Weights of a small GPT-style language model, trained from scratch on English Wikipedia: 25 layers.
MLP neurons of a small language model. Each row is named by its layer, matrix (up: input weights; down: output weights) and neuron, and shows model dimensions 64-191. Each number is 128 + 32 x the weight over its row's rms, rounded and kept within 0 to 255.
A block is one neuron, or neurons of one layer that tend to fire together. After each block is what it responds to, as a language model described it from the Wikipedia text at the highest values.

L19.up179 [113 121  89  96 133 131 139 187 139  83  54  88 112 120 118 135 144 129 139 135 121 183  93 103 101 159 160  94 152 135  61 152 144 146 149 115 147  58 103 125 114 134 103 104  68 164  51 164 160 132 154 140 156 180 154 146 134 141 124 136 174 124 133 158 102  72 142 121 199 158 155 114 133 153 124 122  78 158 171 133 110 113 121 102 171 170  91 127 120 120 165 117 161 107  37  89 114 112 118  55  90 184 177  98 151 141 168 159 152 166 140  77  87  96 127 117 110 138 153 163 113 103  96 119 126 166 172  92]
L19.down179 [ 93  89 201 155 129 136  88  88 117 188 177 118  80 123  85  92 109 120  99 127 111  48 128 100 107 159 126 123 117 134 144 107 117 109 128 157 141 138 150 161  89 146 125 106  95  86 100  91  88 105 127 140 132 160  95 199 110 104 149 189  73 119 187 140 167 138 104 137 183 124 124 161 114 100 141 160 158 116  61 122  62  87 123  94 153 116 178 132 145 125 101  87 152 158 165 121 129 186 109 146  84  93 104 132 119 105  64  96 136 103 142 188 106  76 148 147 128 140  69 134 109 102 130 163 160 153 119 193]
Responds to: Personal name continuation

L21.up42 [121  98 171  82  81 142 139 110 139 136 117 126 141  88 121 138  97 117 128 139 149 151 119 105 142 126 220 132 142 179 141 127 126  92 153 154 115 200  95 118  55  89  93 142 139 121 153  80 161  89 153 197 143 159 203 107 125 109 136 113 162 115 129 145  89 181 100 127  71 144 125 224 133  95 115 158 167 118 164 114 156 118 118 181 151 132 108 134 147 140 115 103 121 107  78 142  83  83  71 159 115 125 131  76 151  97  83 105  97 156 191 128 144 106 189 118 132 100 157 161 151 131 107 149 132 151  89  93]
L21.down42 [110 142 132 181 126  82  97  88 130 149 103 173 107 157 136 139 133 146 128  87 126 149 158 108 150 143  95 133  86 123  79 142 185 140  81 184  91 105 151 116 154  94 139  96 179 102 200 127 140  90 127  98 134 163 169 163 148 156 110  86 129 108 116 143 138 123 125 132 141 157 104 104 140  89  98 145 126  91 101 109 200 171  78 130 199 106 108  58 171  66 145 158 123  86 152 134  61 140 151  69 134 170 101 151 123 129  89 142 104  97 133 165 132 162 133 147 186 116 163 119 158 200 135 137 125  41 135 140]
L21.up213 [ 90 171 102  97 131  98 108  85 167 146 102  76 108  25 113 143 143 146  98 188 107  79 177 110 126 176 165 138  92 143  72 155 128 143 161 117  99 134 142 116  60 129 127 150 174  76  83  73 171 162 189 101 134 156 131 120  91 193  98 122 156 101 156 108  31 201 125 109  94 181 151 207  64 103 116 123 168 160 159 180  88 134 108 135 154 125  86 121 118 132 116 140 117 167 105  99 131 111  85 116 101 124 116  73 116 109 166 178  67 121 110 118 120 112 165 114 145 128 113 151 162 133 165 148 141 186 119 193]
L21.down213 [105 159 137 120 165  92  67  79 124 164 162 114  75 130 126  82 148 116 181 155 137 112 152 133 115 102 146 114 160 107  87 122 172 133 101 175 122 123 120 119  79 112 119 175 125  92 119 146 137 141 154 135 114 157  91 115 133 163  79 137 138 137 151 129 182 182 161 129  87 144 152 129 128 132 175  92 126 136 142 117 115 110 191 159 255 106 121 118 106 165 145 168 117 103 115 104 112  87 117 114 134  61  81 127 101 168 151  73 128 104 129 148  94 150 111 137 176 151 144 105  84 101 193 132 204 129 129 103]
L21.up267 [127 115 165  60  75 133  91 106 151 111  72 145 137 153 104 127 122 124 110 100 115 123  87 145 171 143 165 122 124 162  87 145 139 160 121  98 130 175 155 149 114  63 152 113  71 121  82 108 101  88 148 131  93 145 129 123 124 132 167  37 155 134 125 123  85 187  58 179  95 184  86 111 143 101 177 171 145 153  88 136  89  95 136  76 154 188 144  96 155 144  63 154 136 179  82 127 148  88 156 145 142 134 137 107 127 153 201 109 164 118 182 153 100  99 104 155 123  93 130 119 153  69 137 120 130 144 117 128]
L21.down267 [139  50 148 153 157  65 166  83 160 151 121 146 128 150 177 135 102 144  99  95 102 134 133 114 160 126 127 149 184 109 115 113 213 130 109 167 135  86 125 120 167 142  91  97 126  89 140 115 146  92 140 101 129 132  87 181  71 128  87 166 135 165 117 119 144 141 162 130 104 114 158 134 194 130  95 125 122 105 122 122 120 120 187  72 118  75 140 139 167  83 150 145 110  67 160 160 123 136 112 189 136 128  91 125 119  93 136  38 205 210 139 104  80 120  90 127 132 114  79 162 112 171 134 123  83 106 102 136]
L21.up271 [ 66 146 145  84 169 118  86  86 176 119  72 107 163 132 133 162 153  34 125 121 162  87 129 123 189 126 155  56  69 115 149  68 164 110 136  72 121 120  90 112  92 122 143 129 164 108 130 190 155  91 136 169 128 134 176 110 147  73 157  96 145 155 160 115  85 143  96 119  69  92 139 131 140 128 154 137 104 145 131 155  82 121 136 147 184 142 156 174 141  85 103  96 108 190  80  88  81  99 109 130 107 170 117 102 182  93 128 153 108  95 108 181 140 135 179 144 148 128 127 159 148  87  67  80 129 139 104 132]
L21.down271 [131 113 115 110  96 130 127 112 169 152 162 144 156 153 131  99 129  93  91 138 134 133 137 119 102 142 150 182 220  44 139  75 123 126 125  97 149 132 121 139 102 148 109 179 154 172 142 160 200 105 104 159 149 105 119 154 177 167 100  78 101 173 120 135  96 161  67  56 156 114 102 135 110 167 159  94 170 192 163 181 154 136 150 121 136 137  96 114 185  88 155 102 130 136 136 156  85 128 138  90 137  66  83 122 146 107 120 111 119 101 124 168 126 146  89 146 131 129 108  98 127 139 147 140 113 164 130 113]
Responds to: Mid-word vowel+n fragments

L21.up154 [138 102 130 106 119 132  86 201 140 139  89 150 145  86  48 141 137 148 144 156 122  51 139  71 160 130 180 115 166  89 125 161 171 118 140 109 138 136 154  87  79 109  85 118 110 115 146 156 188 102 114 119 160 140 104 134  83 122 125 159  99  83 115 141  77  61  96 115 169  70 118 153 179 137 162 112 135  86 106 115 117 163  98 170 132 132 133 128 166 110  78 131 193  77 124 159 133  73 119 126 103 173 136 126 116 109 123 104 146 169 122 116 162 138 111 121 156 163  98 154 100 112 101  99 116  64 172  65]
L21.down154 [ 82 104 125 124 198 161 178 161 115 149 117 139 124 121 145 153 109 132 133 153 151 169 131 196 130 140 100 116  98 138 140 178 164 162  78 161 121 167 155 155 120 128 136 180 105 123  89 128 100 154 123 190 124 111 165 102 120 143 123 124 140 143 120 156 136  85 192 151 127 118  78 125  89 126 170 149 208 122  96 181  32 112 224  94  93 159 149 135  66 167 173 112  74 125 164 123 117 116  84 138 128  64 139  97 161 102 126 129  85 102 154 141  88 164  38 108 108 115 130 180 116 200 140 178 105 119  86 150]
L21.up378 [ 82  86 114 119 113 177 103 122 114  85  76 178 115  72 121 113 117 118 104 118  95 151 114  88 113 139 144 134 116 132 139  98 160  80 130 126 124 154 126 109 113 146 103 169 127 166 130 164 135  97 152 184 108 162 140  85  96 108 130  96 141  50 150 155 102 172  83 123 169 105 142  75 146 169 166 209 172  98 132 155 115 105 149 135 155 163 174  66 111  99 144 110 146 158 145 124 144  99  91 133 113 121 158 104 134 162 142 119 207 106 152 100 179  82  84 172 145 102  72 137 153  93  85 150 105 189  96 110]
L21.down378 [125 129 115 139 124 164 171 173 137 149 143 136 125 157 143 181 128 109 127  90 194 118 129 183 157  86 165 129 116 141 159 187  87 150 119 155 164 164 142 136 114 163 150 104 150 147 146 104 156  98 146  98 116  98 116 155  88 157  98 132 137  65  83 152 123 107 118 120 175 149 144 138  91 129 140 108 139 167 149 151  84 153 188 100 101 136 144 127 100 149 135 112  48 144  86 103  51 120 148 136 141 134  71  69 166 166 111 182 122  41 149 176 140 143  64 120 161  79 118 141 215 116 118 205  76 122  71 145]
L21.up665 [114 102 111  94 141 129 144 139 103  89 123 134 112 141 148 130 108 136 104 189 183  95  98  57 197  74 120 148 146 166 115 117 123 110 129  79 139  79 114 125  72  85 105 155 115 198 183 168 193  94 173 106  85 121 123 127 108 101 170 159 107  40 140  60 122 123 101  98 102 172 120 117 120 117 159 156 159 100  94  75  97 134  74 135 159 140 149 102 128 130 148 188 133  86 168 143 149  83 116 159 154 171 162 136 158 125 162 132 167 162 125 104 180 184 122 151 111 130 106 131 165 124 145 189 165 128 138 114]
L21.down665 [155 142 151 155 107 123 135 107 125 138 140 110 167  39  91 190 107 129 143 156 153 150 138  96  91  59 154 119 111 131  91 130 119 135 168 131  98 126 145 124  98  97 137  78  96 109 146  84 131 106 169 115  80  98 119 141 132 113 110 139 166 135 109 126 139 134 125 120 176 132 189 173 153 123  97 129 230 168  71 153 144 138 140 115  68 154 105 146 138 125  93 126 129 101 134 105 100  82  78 117 181 159 168  68 136 115 122 100 134 101 143  63 136 123 104 116 121  79 113 119 117 180 133 119 156 120 159  81]
L21.up707 [123 113  89 121  32 138 119 112 140 151 197 112 177 108 117  87 166 150 150 160 174 142 155  69  97 124 126 150 158 139  84 144 128  76 168  82 145 195 152 122  77 145 161 141  89 177 114 168 143 127 121 172 134 102 135 116 156 120 136 111  85 110 126  91 133  75 112  94 137  93 123 160 155 125 107 106 142 157  99  91 153 152 139 153 160 179 170 126 187 148 130 139 140 105 109  96 190  41 146 111  44  79 135 124 159  87 163 102 135 134 104 114 175 102 133 145 163 199 139 153 180 170  53 195 139 146 118 127]
L21.down707 [143  74 156 130 153 146 143  94  76 123 124 142 105  76 162  94 205 119 120  94 164 126  80 131 146 119 116 117  93 179 101 105 164  96 118  57 112 148 156 176 154 104 113 137 115 168 120 168 198 171  96  87 142  98 133 124 140 153 139 122 109 132  84  96  63 115 111 125 154 138 154 174 156 129 138 129 181 180 137 180 167 137 134 130 106 131  78  97 117 132 122  99  79  79 177 178 170 147 115 141 213 128 155 116 213  57 128 130 151 145 137  64  92 155 116 116 122 153 129  72 159 186 103  97 105 106 119 130]
Responds to: Year and row digits

L10.up59 [137 128 142 109 140 172 110 174  97 146 111 102 126  97  98 104 158 149 136 180 111 145  85 149 150 103 212 144 137 109 130 206 148 106 219  97 143 122 115 117 109 135  97 141 195 152 105 107 117 183 102  27 135 152 144 131  94 129 115 122 123 175  96 154 135 141 137 140 211 134 165 107 130  72 124 105 118 187 109 122  84 151 115 158 124 133 111  65  93 109 119 115 128 137 108 122 197 107 131 130 105  89 166 121 178  68 134 120 102  97 135 154 123  57 148 128 122 102 123 134 132 163 121 168 140 134 158 105]
L10.down59 [ 95 129 123 100 112 149 190 149 145 183 132 155  89 163 131  89 149 139  81  82 151 118 157 137 135 140 125 172 112 154 131 151  84 134 152  96  68 165 165 172 110 132 136 180  91 116 119 104 144 129 112 161 139 103 127 125  95 153 146  85 117 124 172  98 131 114  82 129 138 102  60 137 119  67 142  95  51  91 120 139 167  97  86  90 138 113 162 181 116  53 121 169 130  92 195 164  64 120  56  86 171  92 117  42  81 197 113 103  80 143 145 140 121 125 185 125 120 114 124 104 131  79 104  86 151 150 150 145]
L10.up152 [109 102 113 112 112 121 186 184 127 126 168  86  98  95 107 173 103 125 149  97 108 179 149 142 187 110  93 152 134 103 127 114 102 172 111 135 141  83 139 124 127 131 173 140 180 100 119 127 197 134 125 132 101 132 103 103  53 158 110  92 152 122 118 116  60 138 125 143 151 152 159 175 112  78 192 100 145 140 107 193 152 163 109 157 183 123  69  86 115 124 104  40 124 129  89 114 171  86 155  45 154 140 154 151 112 106 139 121 186 179 161  95 160 160 107 127 122 120 130 175 116 137  87 167 173 127 168 175]
L10.down152 [ 81 117 128 113 127 147 112 164  86 121 117 101  82   7 104 118 108 164 117  86 119 164  82 146 129 184  97 124 126 156  94 142 144 131 126 133 117 101  75 105  77 137 172  95 118 139 164 102 117 117 140 166 131 127 139 178 165 115 123 105 170 126 128 136 137 110 146  91 115 145 129 107  80 136 137 119  72  77 115 153 168 151 129 131 176  89 175 197 141 114 126 104  91  72 141 161  87 132  81 149  91 173  92 116 154 102 150 129 163  98 136 166 123  74  88 153  97 153 147 100 193  30 123  92 111 145 174 128]
L10.up547 [ 72 160 144 108 146 127  80 211 113 114 148 137 174 115 121  65 142  62 122  78 162 124  99  93 157 144 169 123 113  97 155 134 123 143 107 124  76 141 136 154 132 124  97 129 152 173 154 141 144 155 170 110  81 171 136 130  60 157 177 149 166 142 131 108  87 143  62 146 145 117 114 105 134 148 138 171 108 129 138 151 149  84 120 151 115 110  73 107  99  77 154 127  93 173 136 143 134 120  98  80  76 103 138 118 117  66 118 141 112 143 123 111  30 115 118 160 149 109 105 184 135  84 154 170 133 118 170 119]
L10.down547 [125 114 139 142 103  90 138 119 155 190 127 131 146 159  77 114  96  88  96 119 119 130 172 169 179 131 148 117 165 117 114 139 102 117 100 102 157 161 122  78  96 144 128 155 148  81 115 109 172 142 151 100 128  90 121 138  85 172  81 139 185 153 178 131 142  78 136 110 112  94 144  70 171 145 132 152 157 143 147 162  63 130 125 131 221 139 137 116 161 109  95 165 147 125 132 146  68 111 169  82 129  79  63 158  99 133 119 128 139 132 138 107 138  62  93 164 152  91 141 184 121  69 138  95 150 156 160 109]
L10.up647 [109 163 175  97 132 113 142 156 119 106 172  97  88 187 160 118 157  36  79 165 167 142 124  95 130 159 142 163 131 113 148 181 135 117  85 126 108 150 118 128 126 141 116  91 120 230 146 115 125 229 194 109 121  91 121  91 115 121 123 147 115 118 122 193 156  97 134 127  95 120 107 129  99 169 121 186  97 125 137 107 101  79 132 142 121 200 169 124 151 104 163 113  65 201 122 146  91  82  99 123  77  88  98 105 162 161 100 132 124  97 146 146  75 149 104 117 136 151 123 160 123 152 140 108 121 122 167 217]
L10.down647 [ 79 116 195 112 172  88 144  85 167 160 125 149 137 133 118 156 104  40 121  97 114 138  98 118 175 113 113 183 153 184  76 170 111 159 107 125 124 131 108 183 109 166  74 102 132  99  22  47 128 131 115 139  82 129 121 126 153 116 106  96  87 185 165 161 122 133 188 119 122  94 119 133  81 181 114 102 156  86 143 146 124 125 175 109 205 125 161 117 155 171  87 125 130  97 133 118 147 101 150  93 103 122 118 131 107 104  84 176 139 172 152 101  78  88 113 120 150  95 103 134 123 149 151  95 112 151 193 168]
Responds to: Early word-piece fragments

L10.up163 [169 142 171 123 123  54 141 151 168 166 119  83  77  89 167 130 107 121 134  89 146  85 112  68  80 158 163 101  68  61  69 123 136 123 110 136 125 153  93 127  67 210 152 129  97 151 135 166 122 179 165 147 168 124 109 147 112  83 107 112 146 117 159 177 145 114 150 154 112 136 131 125 203 192 188 143 130 159 129  90  57 140 104 151 166 163 105 124 166  96 164 145 122 116  95 129  97 152 113 137 151 120 163 109 152  88 226 132 163 106 126 106 118 144 125 102 135 111 105 133 144 151 122 155  81 140 141 134]
L10.down163 [125 121 152 164 157 135 174  92  68 148 156 163  91 111 166 145 109 149 106 117 113 129 142 124 200 177 114 133 140 114 113 168 101 152 147 117 146 182  84 147 184 144 113  64 114  96 158 122 117 129 124 165  68 151  56 133 178 162 101 106 128 135 126 155 133 123 129 133 196  57  67 146 181 190 148 128 117 116 156 131 143 151 111 127 128  67 124 151 146 141 122 114 102  88  43 115  61  81 134 140 100 175 115 149 170  83 157 104 151 122 102 116  78 147 115 204  38 138  76 140 159 126 120  49 137 166 134 116]
L10.up597 [174  93 154  98 109 158 146 109 168 179 131 142 103  62 132 145 134  74  96 143 206 143 118 115 104 102 106 148 142 155 140 115 114 130  66 124 149 128  90 135 136  80 153 107 105 215  91 143 106 121 132 111 110 141  82 127 100  97 153 106 123  98  91 134 116 172 193 133 107 145 162 138 158 113 130 119 202 133 106  87 160 110 162 137 107 116 158 121 140 161 139 142 159 164 116 193 167 121  98 106 105 110 160 145 167 122 127 121  75 126 116 102 127 142 134 145 210 150 191 118 178 147  45 150 150 160 135 115]
L10.down597 [103 128 146 136 158 150 141 105 121 141 190 176 102 142 178 109 121 207 125  82 108  63 129 130 162 107 167 134 143 152 118 130 174 120 144 108 107 135 199 133 175 173 121 150 146  18  97 154 128  85  91 130 114 162 142 139 183 156  99 137 119 148 166 149 124 118 139  89 172  65 118 107  75 179 146 112 120 111 168 143 136 127  72  98 129 164 136 145 143  83 139 108 155 123 184  97 141  88  96 150 152 104 107  86 156 100 126 140 123 122 133 146  77  70 144 133 115 137  92 103 101 130 157 137  79 109 180 186]
L10.up659 [136 145 155 121 112 141 109 124 112 112 131 119 176 152 132 140 136 117 109  99 137 114 137 116  92 136 194 181 106 121 153 143 160 143 134 118  76 109  81 147 112 157 181 174 173 108  56 154 136 118 142  95 170 161 116 122 150  76 137  64  84  93 131  99 138 132 152  93 112 131 151 131 181 177 118 104 154 131 178  86  51  87  74 157 117 131 130 137 199 123 165  74 148 188 133 114  92 103 121  84 127 104 166 133 198 122 153  52  68 126  84 114 145 163 109 141 201 134  71 163 141 122 105 180 161 162 134  68]
L10.down659 [151 153 108 122  77 121  97 103  99 123 150 107 130  98 142 147 181 159  92  64 179  81 116  57 100 125  98  95 133  79 151 157 131 118  48 147 205 161  78 165 125 159 115 118 106 159  85 165 197 165 105 103 182 118 112 117 169 130 165  62 127 136 152 135 171 165 118 173 145  93  93  95 142 163 154 131  99  61 158 123 107  77 134 121 109 128 145 157 143 190 180 134 132 120 110 152  54 112 153 141 114 159 153 121 116 147 150  86 110 118  72  83 145 180 132 138 137 144 136 115 172 152 112 135 148  95  93 114]
L10.up660 [154 195 153 152 144 147  73 129 140 100 111 158 110  99 137 110  78 144 142 125 161  92 109 103 115 159 180 168  70 164 181  95  86 129 142 139 215 121 120 103 155 125 101 147 130 131  79 154 124  97 121 155 131 132 133  68 117  73 132 149 110  95 243  86 131  66 142 109 127 139 136  92 102 121 154 153 119 103 169 135  89  73 110  94 128 114 145 119 138 164 186 119 168 150 110 208 107 117 160 148  84 149 149 100 115 110 193 145  85 152 116 111  55 153 149 127 163 147  95 126 107 120 129 107 137 136 164  74]
L10.down660 [131 178 127 163 160 153  95 120 117 160 110 103 103  94 159 168  97 108 108 149 115  63  89 134 123 113  74  73 198 160 196 121 106 107 128 118 149 189  92 172 146 122 132  99 102 121 153  94 183 124 131 141 144 115 145 117 171 115  97 157 144 182 160 174 101  65  60 115  83  60 136  77 128 156 124 105  95  86 146 146 102 121 122 164 147 169 140 143  69  95 141 115 136 124 148 112 101 155 172 116 113 173 127 134 134 141 119 162  52 137  82 107  44 112 157 171 142 156 123 115 140  83 111  89 103  93 107 132]
Responds to: Word "as" and fragments